python train.py --vocab_size=4096 --norm_place="pre" --tie_embeddings=false --steps=8248
MLP neurons of a small language model. Each row is named by its layer, matrix (up: input weights; down: output weights) and neuron, and shows model dimensions 288-383. Each number is 500 + 40 x the weight over its row's rms, rounded and kept within 0 to 999. Numbers have three digits each.
After each neuron's rows, "fires on" lists the tokens most often at its 100 highest values on Wikipedia text that the model never trained on.

L3.up597:500511501498484515420492551435504448496500530467543507535426468413507532514496475527483531501520490438517485493374580554485540501527530492568484480443522468455485472536550526542506411503487466549541494519458518523527559514538492488468452477491386462476444495513523543494549515466485450489
L3.down597:497503445545463480536419504540514550436544443545462488469509537415452508526488464502520442524476525583474470473570521511496601456451481447487539534469534455561480522461428564502471498540485580464437496516477479499521496513510546484493453572514569541510484540466574487536478461508529551444
fires on: ",", ";", " Team"

L2.up582:499552513528475494502531487480514450544567562513489520523504576490509488537488471463573564547503534531509514542443493592471440496449559528523457533509492494500480569458497503512500400521518489486545473518558502529557478388496489473549455548538513394497493503509537613475487568482527478474
L2.down582:499420461439470537544456539545505454521437500444470573443493474501518541441550525457475499504477434483507516492494540477502526473495486468499434480569453456531545510528496541497474468498483490459431475486388456457496507538451456448530560503523489528523526487450434429470428440537514448494
fires on: " young", " del", "ü", " imp", "ien", "===="

L2.up1071:515507505491527497489509476511519564457549502555486466574517535499501447542382470479446572496505477440521515493453524565434494510586446525488498521501484497497557538497491489479421507552515385538487537461508475540497360563487588523515430544461524501481600445528479450473462518507497475499
L2.down1071:425462555496522483532518552567445477565480532500546522459500481506506492499533499433599523501454523527572549556558462450481489494510439462537490478561467452550545605492509436504481560528513507418497577489482488497479541550519464503469442429448424514481398489585473528459470483539470572501
fires on: "act", "ill", " along", "ug", " Authority"

L2.up402:524474492390481487509496494429507497520511510502497498483530449463567515526526438508521523484550456503488490515551463495479484576494534450517466492467473440512479548504504503424462563539413459499487459353497499477527581396522462476611454560543547463479462533513586462542537450545468505490
L2.down402:534559551487463465431499547434509556522567584489533509400468459531481486527461520527538520532497468477532452459534483563553507481492440498426522517533530542516543539551437538528540493494564496454494498515536480537520475474446545514488483484411460534528495538502547491440562550511504505534
fires on: "ork", " Best", "edy", "que", "aper", " Wh"

L2.up683:499466507437479476521563492522507507480481426478497523455558392567466488479520495524569498538507528537513518534483575574441423476427508457503446493465486432480513433468493492460487466494478602520477468500517466479569544556532451497521431411517498428484558436464565484478492521526498433537
L2.down683:473509432548488470525475500444453425636494517480507557485472529484504456529534586472487567500506422488458484478508520491453478540504466507463456513527508577579530518481516437503499503451560511480499529544484454473506424479501584511582495531536526531505548504485438502517523547556518466532
fires on: " y", "to", "ivers", " —", " How", "ront"

L5.up93:562557485529519466525566525478617491502563453579529558522560554481564527556503494577484584451541467537513526513481569449449532507473544539528508476495506477509569565556488527435514579506484458480381562474526452497538527529540430524479487541506501457537601492514504477447559563521518548540
L5.down93:569497647477528562516492554522453511529407568451520503476402544539496508445543526469513471474524511479492447498463446541522536460526545485531510439562492541501538450536504512571456467461467510519509515582493487544512514471465558496507500428563523476499420565518523531506454558528501507523
fires on: " met", "west", "ight", "land", " Cat"

L2.up317:465449461412532458467480545482528512425499492495514505452529500530505560563506484465496537527494420450554495486549526505439489519449582460557456499512551481504483443493506540433584459541487470482489429469470478474501505502501475501613496530478464581524548414433545496538483480461464466441
L2.down317:483520482520520503507480453527491525520551490514486474398533534445460445501493530560518483476496507511494449562505445532546458513463543534435468481435547581514512406499526547492466539500525492462518567457483571511495476450486490554446530513513490465443550475498488506551505622409518457526
fires on: "ie", "que", "oth", " large", "ico", "ross"

L2.up222:475517463388573495539594495433496563482435512503527503468513505475527518561451436491490472536481484537456469523508425432476513521462501514516497482498449468488542499521518471419491503485468509546447521370465515472476558506502502558518437535509414473488537491561505528558512463534372501544
L2.down222:529483536457472464498510552413486525567549551556520533446450488464501421526445525557513540455520435509495446497457487492472470436472470453486522519517487534480543464473504559502465431533439441499482496563556540497538509528429459517515480422489525470482540533428569484424490519452561466496
fires on: "ern", "asketball", " whe", "que", " Science", " Bay"

L5.up577:555514480500498420518526525489552495471605574493516528531521536547502552505492482480447490498450554539470560497457559476496539504529521495528525542489492455453462498476463465511471492547543573512377522528608465470602541561480512553473470494555497514471582538564536446474538514531481500455
L5.down577:517537481475550494501515545547524538538510554591507458492459459431485491499532495463473501559537478462422518484581478482400550452426481446496569513535531612515477512544568508477525469446497439468522519505458493517513509466570493537577522413482537442517507525552475534488506581511436463510
fires on: " career", "ription", "arter", "ion", "ason", " census"

L5.up776:434509493482505483479447494494457519562453461500498499476447495510493525508453519508453473515519424520482485493493426574416524494573537466501480476529483516555515518462471521419493448445471481507556530506409500496422507470520517494554512438384484516471447506493515497562398490477478489454
L5.down776:510488595533492591515559464523471494502529510486487531478459487505523514496490460456562571500526492480548534545516530570561517585508511533500531508480477443484540467557564467502463529490530553500408480526627506496491522490428547510483487563515482568535558476499514426520523550490533522526
fires on: " only", " her", " help", "order", " +", " Time"

L8.up137:527480444519468509514458528473519503530498473510487542557478528489518498506586595477586501494531449465537472551513555536448501547509557526472464447513500492478532448524528494476531415478485523480406491498435536491487481495514507547505523578501561526499489431567472431477527506468562514527
L8.down137:453544613498531467500495512535483538557521523438535532484503513494449485538503506441464517522556492517474498428538548518519430491471470422484566545538517479625528572485456484496513515515417521509561498525465449553475462463514510537532488483439457523523580473465514551495494521535445519508
fires on: "'s", "ers", " My", " his", " family"

L5.up787:458502567492496524530518470448524537471480580530451490565531505583519553456461500534497504518565506465496531487416467450499506508485526456567526443469485489433452505500523444507493532599545475469449497478455509571530552532553507456516570544552547560517564485501423473581487448546570534519
L5.down787:470535562497527507530577526537472474532464512498576507531473506458438405552601529502500496453484529459603517472501449521440448496513497494430390525499517527489512555508493517485467463473464526574453446516552519498484491529525556478482523471498467468444498462536538477469454469518431506501
fires on: "ined", "ack", "nect", "ued", " eff", "ons"

L3.up265:429518503469495502568511525489522504436518521398518539490471517416552512473524469575517520448489482595441477538536335445437455514453546451472419493472448442525501503518503509559528480515499527562526501477526510510512446508509472481418449517543540501487498516479563556515533477498572506500
L3.down265:519451436484514519490488540448484482533552524503493551505390549474464476561390450465533485537517548466465436505519538464438514505516496507436504541493496515523545438483554511509540491551528523423465561521511396443521568552441540557507519497513511464567529514468534479495458489518531476480
fires on: "ce", "ze", "hel", " Great", "gen", " soc"

L2.up34:512517484501572481586579461455499542514491534515512435541484421537523536516421492508498445518476561552515491532515525523502551538501476495500516462503432506550532537599502497581500521491500532564407540543502529508510559541535533514493529548498512532535556498553506499472488524590603534478
L2.down34:472528565536519486511563572499494486509478514565587525529496536467510498508556575499475561514535546480475521503419486487508442430556487468549521490539504494508492574492541428500528463474574513507498496608544516535518482497468513486559520444441567477485422514471489450510556461551444551468
fires on: "es", "ures", " another", " histor", " further"

L5.up72:451541450484508489480420493481488524546479446497485491418444425514417403530451510490474477500525456560499539479530491539454468486488532558493449412503492497501441466468512495471474507444564553502518496567482511545436492445546446488542474521436527499560517498502536562454471484543496500505
L5.down72:534421580570467546523585477508556439390458473471494460492579535461546479427506507579494515507500548455457415542485507492619491457542528472514499554517542522510543425508364513502531469548500523436575477547483469509567536464449467507516453537506468513454457515520450480545535535500535524500
fires on: "0", " +", "ronze", " help", " Pl", "pt"

L5.up831:532530543539504567547534527540440492470504499507453456513454516469524523451485531449522439462520526433535420421429456543520458479566512432506528519521456532497520532545527544493494483504427546461441508484458519503465478540492460498496575506564467499478451444466412474573466537526566510532
L5.down831:487522473500564471542568589458510500469473476443521534530552453568450483522547518514539527453490474531547579572492515492482407514501496485506450476474467534496543482497487549452422493538467487587497497443505548470488481483504548464493517503465475541483500524505528494482495380485490486511
fires on: "S", "ter", "ant", "ne", "ons", "ued"

L2.up1029:526589496569512536478534497520508533493517562448528496487495469470504456500499521530565470494576523466443489559465556537578466519489533529522517538513439483437531487540486482559506511511528513476529504448544496523511436431496421470449485485487542506463525501455584537532544592460567521553
L2.down1029:435419449485466488528550478444504508519458513432496474540486503550471512537555515468488459460507478455553462480560541509500540516498510537543511432510500508570519459433533480486515540522466470580461505401481443471475556544526499563455539538531492563533513518559497566526471428539495518516
fires on: " ne", " Ste", " fav", " Position", " commun", " My"

L5.up308:548530512470501454445489481553524510388512517533525496523454484493563467518529554530497483513427515455512529489522469430518536565499453506516502557462465546516509500545455485530477496513568582516444503507519482535549544504540445522510468460503520403481526469487461422459539513490513493447
L5.down308:487593481541521452544519549443496481534474511515462514511489514481564518512444540531537513516515437509485492561511507503539469462489523514483507452559512537477532488485581510511469532441455440490575439435520518456480537510450512537550499464499462471526452547536508438478548473507435381471
fires on: "ow", "ew", "w", " has", " after"

L2.up562:461490489546479509529503479483481525530415453435478514475464420457504474549479506468455444490482463456529502509515515494505528457468520499406534509459501498521547569503475484512564538417512509548470489437505465471522503554527516469482459476509490616524466548546463577497596478505399467546
L2.down562:502469468489474504525531485488505452499515560533514502461493513523500517515455512525482553534539444559529475531492448464499531470509439496518499530456478543464536520471603441503497440618473476515499431512483556480545464472518507521568587425510476536578572521509526508485447428504511565496
fires on: " last", "any", " because", "iety", " area", "ower"

L5.up848:423482491503543555498494487520474490500486511538494522522494482591421487465442421516513450537556474502500506466532543578563498513465498524521488480542510515419495516534524505550477538484509482533555475623524493494461462516448506467483514543536491534594464591489572549526494508522515500488
L5.down848:499497432412455413507493471529546482451502478452552468490597475509496451549506556614474510476520580465425462446516483451520501528576518552475499537456579543470455445471452527421534460589499455476479466469527524535575483533531465471531476589526487475442487483515452513522493536460471514515
fires on: "te", " Christ", "ism", "ST", "ard"

L2.up985:473521523449495519502516494513507559527545500474488496505503390517426485526483506407477495504512554476483435519490512465479514419551497474523491485507484481538528509437482476584469497537519524497447591527525466492539539504520456548506411534495504699478511465516535533494506555551609526523
L2.down985:459474494458508498491540594512463523541440471519433467503532517488544542492512574474499553458461472475564516522452542491433477536491484490547455501502453553510516522525482451481462463536485515522558512526522579496515430399454496513518522503466542583463455507458431471406457457545481498485
fires on: "ect", "ood", " events", " bro", "ee", "artment"

L2.up778:545559504460518472511588495464515514481466484494503471465541494535531523480485452566550485498592431496498554541517517542481481548524526479477496482513489482478511541536567480460507548525453478442469516456483492505525445495533531486506509542526476366535455503514554455533601549524448499568
L2.down778:475515524480523486499505447520461586528587539542497499382507489496470385575511483527520517472431456494501457524488465484544513480488429541434498534519552568507581508507442538546516534499541513514472487443539517527525481532480547541491448453464461437541543552525587576496457500489549516487
fires on: "port", " co", "que", "ork", " Church", " together"

L8.up806:530484493533498524509547519506476569436414489496571467523468561541415426434484449503447526531562459496473435517492474576464515435508526494480519506481443564432531500564521541459472546509501495477434505520412462484506550564490531506531527455466512496514445448534488557507457477503565502531
L8.down806:499517675494505482558482493456532550534469465528535518523525570433567552528477477454524485558473545504474489444546563470524504538495465468502492534488516453583539496538476473534558495458490489441533475476517468502474503535442495464527468535421494503506560531474518449559517485493469488501
fires on: "a", "e", "ers", "les", "o", "es"

L2.up1041:482512494479519546545450501442530494506570548541476510510488482439521462579492492460415467545433487507468496497529483436534565527582480557482517498519496522551505530442469493459478503487436473537523621593504469527500538523494545514580521531475478544485477498477462563523502543567458497505
L2.down1041:499502538517495556519520483486584535434447466531507499516529496506524489474498523475492434492452505499512446540475495467483507352533496449528520525536440495478463507524560454514476457516462488470500439596453625509464538486512525448440479501438525552462525479436480485449505509471464488489
fires on: "af", "-year", " before", " three", "ize", " Main"

L8.up412:407480486472530435600573439486479521460594490471457461504505494543489509452461504499523462491488450551507522462541514481521569488546551560539521476466397545510481526427458481548516547591404533466540542477516505466505468539498559483528513596488461461499418466490461497476523531526481556492
L8.down412:474555538506463521455421516534585510493511543503479508495525536533484564475460526475456500618459452437484529494536547448510500464472519472517407463537565481474554458537430505522468513465444544560485428545561477492555421450507513455478517480472483528417464439485538460496500482447548517533
fires on: " on", " and", " in", "-"

L2.up446:471501489443513518548489498488486474559520475495505549530478491468573445537459499446483519493494455436488562535486461500517519540557506536453548493459487489447457538374475492505492469514498442513504522475489455509468437458464417509531513494459498741483541508520499459489527470528456462509
L2.down446:498470598529491528538543468449570580487426511466513481462562498568510479451430510530518434531464481481515442489579477518527544411544524466507481490546498517456511486496518476563530558591470514509485462519462563480522524453538495472473509549487513506517444516511484549436479482492508494445
fires on: "urn", "Career", " UTC", "ize", " Main"

L5.up237:479554525476502416429509525535468508489466506474474517469428507572444493492446553500520466474513559525560569553500548576464494415494481540461492479521459555475455493622531490446507477584519569537487461640453472531530510522541481527538476474477485501536471526437538469420487428548487479482
L5.down237:517469436485438517505539502542534472536557516560472471496546527418574526428491574552481509557477490522505458468574504532507457508575514465589497553474527492610534476456434554531483562448469573481534437538450515470472604459577443521496481573560547456463507448547509526574499527515444534505
fires on: " but", "ans", "ics", "ronze", "ab"

L3.up1060:543517493502459577531544504549519500410488463539465508547579518410576479550500469621502550501508490457513455485535538542513484455458487478506562557469516517516527468473418545497507521438497473526500467484563498473430508461512484506502540537548496488537583441482463456440485574516518467530
L3.down1060:479466492511466504525509420491462445545503552505428508484480510620475530484487544502483448489489501479509524496519504485472514602583485445502527485495521491520474517492581510441459511511602523506490491486451463526445450538482483529476499479432479491493454456558423492516518480582484487487
fires on: " run", " left", "ough", "ality", " also", "ollowing"

L8.up307:430462494504508506499496436531481429538498504431483530557518502487544474497476525522436519480517535533427448487488487480464472504513547554429493497479482551541540561554529485494480477515517520515549520451518536591491467545474484512441564540547494479510498493480537512506541523602498543517
L8.down307:570411533456596563479445489439492472498523491536526515495470547521533541472538531540472521507542434505482532568527515514455526497483510512515471451533572507498509479444450474528549524593464493502501471417558509483512523542430474519518421537443501463477471479535494480536457395551530462464
fires on: "a", "ma", "ple", "ra", "ol"

L8.up308:460470480508534504538491564517512506571463555443526461505522530471468536509528545490427522427451477493491511533426494499538474522582551444488506530523470495509509411551503521515493491578469460484545437433509605489406420514504465502492473523550537541504462525540473586531483508530478474539
L8.down308:469501401511562443516501506504491533514557523537571464494504553489526539457487451502527506541589480504597453506550510467550482479441518447495437515434476513497473427423507541541509468446469519488542497519506506443575561532466403543525472555496491442539516482443434479476484519490488496531
fires on: "–", "-", "ug", "c", " and", " to"

L8.up68:504514500482503514514521500480527480480556430505461479475561477533576487498506544457504433467523481485510460460468521503550490458452530535519488523457524556467547407520525492516536430467507431550587480474469548497451439464559561557570470513482558576504455428550425512455518485545510500481
L8.down68:501448522515507502519549554495558469521493546527534504482487463494458493572467573553525543543478521540491556478472475579508510491449512491480526499567427514483518496481494453578539545533518440398518494518539480573390499466487505490507518477515574474480483578470438496519568491468484426508
fires on: " De", "one", "oll", "au", "ra", "ul"

L2.up861:554471519508523489519601469455493498471472499505524479525488453489553507513467471530489471486539451489532446491554515513485517523513495461503522499476464561501543558531545487460454564511496446547451539452513488480516521534521535544489449630513533567522536486514496467490494488611469551613
L2.down861:474500466465429443467432514491495508525499553544578525478481481516432469503501490563527556499507495526509554471509495491478481554513431498459443506462488530479482520468434448442517442507530461465500529510498434494514459489455522523562498403478490471502437589493527531438541501446481498451
fires on: "ast", " vis", "ative", "ording", "ence", "ales"

L2.up107:476507458371563491560499516460503585501471494464503520473470413490517447571454461436435480526448481540460522528565475393496468530489503516504535443506473504548531506502508511437528518514448522566493537503445501474468551531511480529475474516465437545491508420482470555499538469506458501495
L2.down107:504401498513482519463507457477546479534555477559509481433553562472534470482407499558525486523527489544450440539435469493521504447544500498519549508502466482504492449483485495484477453507419492445513524577525622465499521496459461509527491419446516526472555494469547496449512514457569476431
fires on: "ñ", "ll", " current", "den", "ual"

L3.up811:470490487439511542497564517533553446500488530487529517540470440555543483470501527455550482591571536560535535542400492518493526506545479513492531557452495477480533446476469467527463468493508478434467530463501516506531501449485454472494526548445467561492505531534470435489512510504549476496
L3.down811:448527509549553509415503481491475594536526554505523477512578490407539524500497477438447491501498540487520481494506444465473525488477451491486525450566590489514460504542505480537521531482497449491438433469493456472437465516494483490555573474497557450478437516483511505540507470494481509460
fires on: "av", " version", "fl"

L2.up367:472523500503504452524500456431509508489542463503499481566494464473560476493484457535443556504459457463530506500492479505472479562555514505514443511484501510525506497480457502549422594426431425554483499463562479527534451486503459503593461563451426409549483456469542442410496538515556538492
L2.down367:497425499491467427472444461532497460469417508514603498471499514575523510559425487423609523513539474489501548515441475473520524510521519443530507539483455408479464488533433397521491489519569487408502511508510500516476559539480519476533479467512457544497466480491470533431540492456504483515
fires on: " •", "ss", " total", "wn", "ouse", " full"

L2.up1047:578472501515506499467562461472517517474543486504509503522616609504520487500485463546454541540404445461499501491520509542516531564514472513428480508485448488453540577534455525483476537532495504461473455498553559489525491495461541493588483546504460384469566476509525479556512524518412534485
L2.down1047:518507599497495500453542481476440516495490565550568459516456468484379486509499520568464538493546435527508459515527460439533527484556542465433614480539497548421479522519544522487473530535488495479515422581466453477488458549455486491522495450502452491521526524497471485461502508475507495523
fires on: " And", " Science", "asketball", "ury", "ording"

L5.up534:496484503487439480541470452503478424555434568534505570417461519530497481440503547521580564513514534473389458524551515526455460542496530584503510593488501561460456490450486502472504460515499478512513463548481513493445498491488456551497548481544533505599503505498513543447546482528512490466
L5.down534:539539520516540534461496574461456501447576430513456506565527528469488484506512468471461498503480513512593530462526492443514553463571462481521490441467480435532494488532491545510508559547489550514482552509543519486511506515515565453476493470495431536436507515489502467466493507516489512448
fires on: ",", " from", ":", "ank", " in", "at"

L5.up554:523542482485525512549516507457494488521535490449572548511484460508524531453524613535466502516504463473532417420427448490497475550549494399580467505498454476510524435515505501454493531538440538509520474515416489519407534510525490499571464469510498510448510529514497485499593553523498472538
L5.down554:490457420533570455501484488509510515435533516463402540493476438454515428489520462565472506532478510574456515493601561456475566459538526523503585508548487489524468482510534518435425451513444495472420452484475538500525529446490491498550486468400478471553530532510465497578424468485578486409
fires on: " (", ",", " –", "|", "==", "it"

L8.up1001:556474502540538523476551476507481486486513494478536531516583527492464538521497445486484474452492455508505460520502573538542562497486521453549466453494435509495483465497466519541481537448528522537515540522485542471511445444543502541510504576494525559500480531428465580520488420502517531506
L8.down1001:475574492479485428508523500572522549505532509527564522522469535507541545552456509479458490520539558503454470576523434484528474552448457479496544576531539504527493507534464505488530521501490502486488418469536405516456504580460452512514532534450509493465525488510498431471466575414473476507
fires on: "e", "5", "z", "on", "es", "el"

L5.up656:515435433482524478437519490562447555459489498519533497504436464473458465505532512454481488477534553567492553456532599488503483561434535471528510507516515542523460510533484503466524465490561499511508510509476502480528452469513470515552433564453534519528501500521499500421518492519485483473
L5.down656:506523402439447440517509559464558469463508499543510493565568484490547539479439496585512510458512476490504425472537461530558465410551537479512469498557469491500539529423440554490450534520449510462508460511443457494563573495488454469543503506485480536416493515492453502491412494450434475507
fires on: "ab", "ronze", " But", "het", "atic", " using"

L2.up1033:518592501575515518455516400510504563516461481504494484549548565539495496495446430542542552536483455474515549510465514623486530452544509559399507523500443475451504522470506505556438462539507476465579446512508516553474406496466544456486460553535625482487545525591565493461541540435478458539
L2.down1033:409518478511537495477510539532410467515449543509509528475473513487503508489494505455581519503545457499515513498526464507544515563490450480525534473517542488476470531582531506501518568577469488476446464477517486399517515548570407543515567459500435489499521519547506517449480412534541533509
fires on: "ill", "ography", " Total", " along", " off"

L8.up257:544498506513545515577519519515534502545488427487518525441488531544589571459554478470442458522550481476457473402514477528579470490427500498557519545520508511484490429453478465492475445451470532500564478459520492510530547492462484573462502474549496489509461499532446475478578455543498550475
L8.down257:463507532514495483514555515463481474536508564520493466514492459496447482454454497498603470530507516532484533598502550539430491428523519444426438540448435468461566523587494480470462506572527489484489523516581507488433483424511596484502569531435502471520479478486478567482447529446451474522
fires on: "av", "ash", "oll", "e", "ra", "c"

L2.up493:525512498565542507493539447520575541537579466548522411536503454532494493504470466528516556507478546518538487462492541589395483542472487525583414504513479460436513483472429478609484467510524445525495495417544481528563430467513484503501508508533540495533518519504499524458422507426655610456
L2.down493:475501558515488499550464519592470488509508535502532561476474565511541604503532514477513454499520504543529536496534426463542462540469524510473525444478511456532468519570492443475541518494544465433485502496417504530506570510440537407463528465496489494492456514492437485442547518545503558492
fires on: " ;", " Win", " Goals", "ulation", " organ", " May"

L5.up374:501432471498468509428488480549539518545532541467453500423509436470510460575504534526422471461397530495502513445566501442444525630531497505498475490452505428570476431493493485496532575492557520554538509510528552479536493522520552472506439417431525558484511469560493474460466501534518530525
L5.down374:504553454534529468513467541433489535496552515514575458534462497490507589429424432470483518575546522418422453559463500533522460429489468557463475466593520528482458549501478490481453450478508521465542491494443461506575512520443461486570546520518386514504529503492522485495554486520549492513
fires on: "eb", "ce", "born", " Ad", " names"

L8.up1116:487494442550495560559565500521455404459505564426572572520492590516499522529577521495479445456485468521507527437475487566483547549520452523532503493479389488527487501537541478508499528480498508438470499508432511506441518530550553458523487485588494445458478529551491460559519434477519517536
L8.down1116:514512556481431471495474403520600465539486467546423442535481533466510492474546478549469530513510557439564485509503528471510506455504527599507496478518498458506475527534474498531475472507557483518484578487506416465517437578428427491564484503472481575519562491456533499517483494531515404490
fires on: "k", "st", "at", "it", "om"

L2.up535:521517488477481489577607503419496532545501510476560459547516362459460498490413481472498443514503503518523478490510528492450538430505475475576474520499445523532513550545543494504498579503534514535452521488451508538553493524501552537516467516519496371541480515473486487481481469596511484526
L2.down535:496502453488443462506510504524547503495529538573482521457506499473594547516504519532582549444504549546473408554475520486522511489478451451527455553508435482527605482490446500521464444517474536475540526538584546526500553494448583460536431408423510536516493466443553476453464567512530460492
fires on: "all", " vis", "sk", "ast"

L2.up972:433491530493590470512510483436549462454580540545511518492492480479542513557482528483451573586613407494495518535511547542519488557552510499486472439471535514514490516480500468381455517489446460563521535345501463496537485454546433490613501521530528549497480506488496437556515536454474540542
L2.down972:578567494532456480492450415536549524525462523497517484433518504545510499529476515486488524479447454547557466488509498446508529449467461468471528465460501536480513524564477540497465461498542512412458485484479488511492473525441545450467484483481448489460519492526507588425519492446503541549
fires on: "heast", "istant", " Tem", " can", " conc", " past"

L3.up718:477577493559583538521577515563502514420461512473502492511573408481477479507493502512528598444516505549502473476425518480469500483563499466473523492479489505523493518574519495460490520502546519467441506483423511558508492512510528484503455539460537471482565512483486476512490528442497479475
L3.down718:495550477481435518524504533544499447532488473462454503531486630456437515518485491446527488571491499554497471553571431484503521491484547437458474515545461544532531459422510540478546570545560501498535593519537485508531510517528502518424580413548525445512423499522513505504474491519489446564
fires on: "oc", "ith", " many", "any", " building"

L3.up211:493547440486495465480554456529450556533399445542491459486493450529509572478497485515517469563522500450547541555513484493470475461386433537455450455515447519520555493542586474498514455482571501507473540491434489506482464489513540450453514484485537422554574473617499551483514482536516515470
L3.down211:464523539518526545471535525474569495558525515516532507500488476538534436559430507551507553466516504471490465473537565489550461440578503526435494543577546479542526584411513476576549506496425530567503512554506492517473539583506444456582536410551508563563535448446568499436440428526472565490
fires on: " te", " under", "ili", "ax"

L8.up957:468507498501517451474511510526565485550485556462476501485493494492526530518515477467540567483449539422529427464543553480464511517452501435525515512497462468579486524490480522601519495508511499508506545456456494560493473549537469544562526426635482508513515456494528485441521473524514484404
L8.down957:470463426531460441518471536497463443500475500497527544571477505461409528531452533519460523433540546519458490440491426494499476509523524508528381491401420446485483468471499485494448515581491537525525506435537493495502517484463581488539523456464462568493454447498520523566517567518516439536
fires on: "2", "1", " fl", "ap"

L3.up95:475523467496505452511468520492444519446497457454470508537529426502510468555496506505448580456471478474449431466483477482459432490397562491458425415487436433618474507533492481473498444571538505482477459501519462526490425514518521475447461505520500565555474531508568541587491474499503497551
L3.down95:494526469475475560511592509527479522481512495467452559450455546474406390490422521504521512470504470532481464597538542468432504507446472486503528543481527608525490484469549542531502538559492493520468436542504487490503558458413506541528511470449484500541583460490505502449449491533487508542
fires on: "il", " Cup", "port", " Great", "ever", "ze"

L3.up1146:564458462508492553541541442492596499470368523515485446548474505534509522539538468628554514481470510550488476526493484504462567460538504497419540518456524444479437562560483545529485491495511469489442436511479549448486552565505431536499474529498567528549526496480455501559466499478394482518
L3.down1146:477471656500462557512500452514435506503534490510504538539501419501456491451478533495487503464465474510484499509490471481528516518483572499532533464541445498518515478500498525499509530540476527472478524520441482532513507440497509542530502529484531519485470541569558516489424450542485471510
fires on: "\"", "6", "'", "ants", "8", "ors"

L3.up799:437553484469425549490502543463506532492537507430504476522527510482507464479447488501444468561517519552503473497521459544548538497559489521522526520518485541469573512500484512510484520487489528608478516521558558512485524508505530463545520574446517582447447513516449486474470491568539503524
L3.down799:520463414511511510586526574467478461506548574608462506507526457455485580483451452456500554513492529427558536490511505499520505530557595417527526573573541477506431491473473497508382465507493504451479469552500478506472462463459496491490524460457471538389491522466541456496465487491529548495
fires on: "rew", "leg", " line", "here", " Af", "oth"

L2.up929:532556517514555508561588487486491536471558543490518527500487528521536512501415467528486575531541498546540579570481499514549517465560456543465489469499488523491517565532492472512450562502537569489420544447472493463526516419518502535626486539542450389522494464524514371523525509480588492498
L2.down929:503517560513486486482524532475509547521431517597505438443534537574577476548495524518483549484527503537501506546446478462503523445504458487561505493513447473520502500504568532525518492503502479534577467533597543506439522527490507468538494468477489438476484462484460538462485455537515503478
fires on: " And", "osition", " structure", " Bay", " himself"

L8.up721:538530491593417554533604502532518504523489566473533466477498507471535538493569489532539519504524556542469455541475528557481535583521482456451473459459505527439507475567458541457489584509475506492546492456465525516461548455534483530544529487538465550508469408503523514535455477529490486477
L8.down721:481514442485467477480479525511454552498502499548426531468553452505513500467452562498520561488519540540499481523477472455536488528461483498472506522440514552467553452524550494500492611576488448522494449516440433502527446557433479488470531477501548516476443466500531439516525598487442457491
fires on: "em", "er", "one", "is", "i"

L3.up200:475560500455519504489533456464541441487459521460513603543462440482502489488541541459508474471450503413518518534497449605518508525547525480502524443506471488515498501559519494491524509511573522456467469593465531487561532529553443492527576519486516652505536496540552493547441468481505471503
L3.down200:445496520566449525516476444527460532496515459525479487530613576451515458472493605511434533530545502525531464505492537467476514485486485489467549491435503525524493489475492565470513556460436531537501421419465495401463465433474492509577616492523451533571429496476499460514508400505465470535
fires on: " before", "els", "@", " ord", " will", "ans"

L2.up1005:476518498480536478486498578477498475456465468530515509451531484489544471493564482529457530471576483452492483485521522423503506551447514429488512517472540510516538515524537473442493492549419427501510491480483461461482527517485470531630494477438463618493490485434551467519480511522358437495
L2.down1005:527476407460472470470519459555483573503502454442550458468497413511407464502455505497463487458479483446530518490507570526541504491500472465443475515439463536460518539434446468468474474496493506493507508487488486539507429413510501504523457498581497491528508540572508565464461525452449428532
fires on: "ual", "ze", "tained", "ournal", " times", "rant"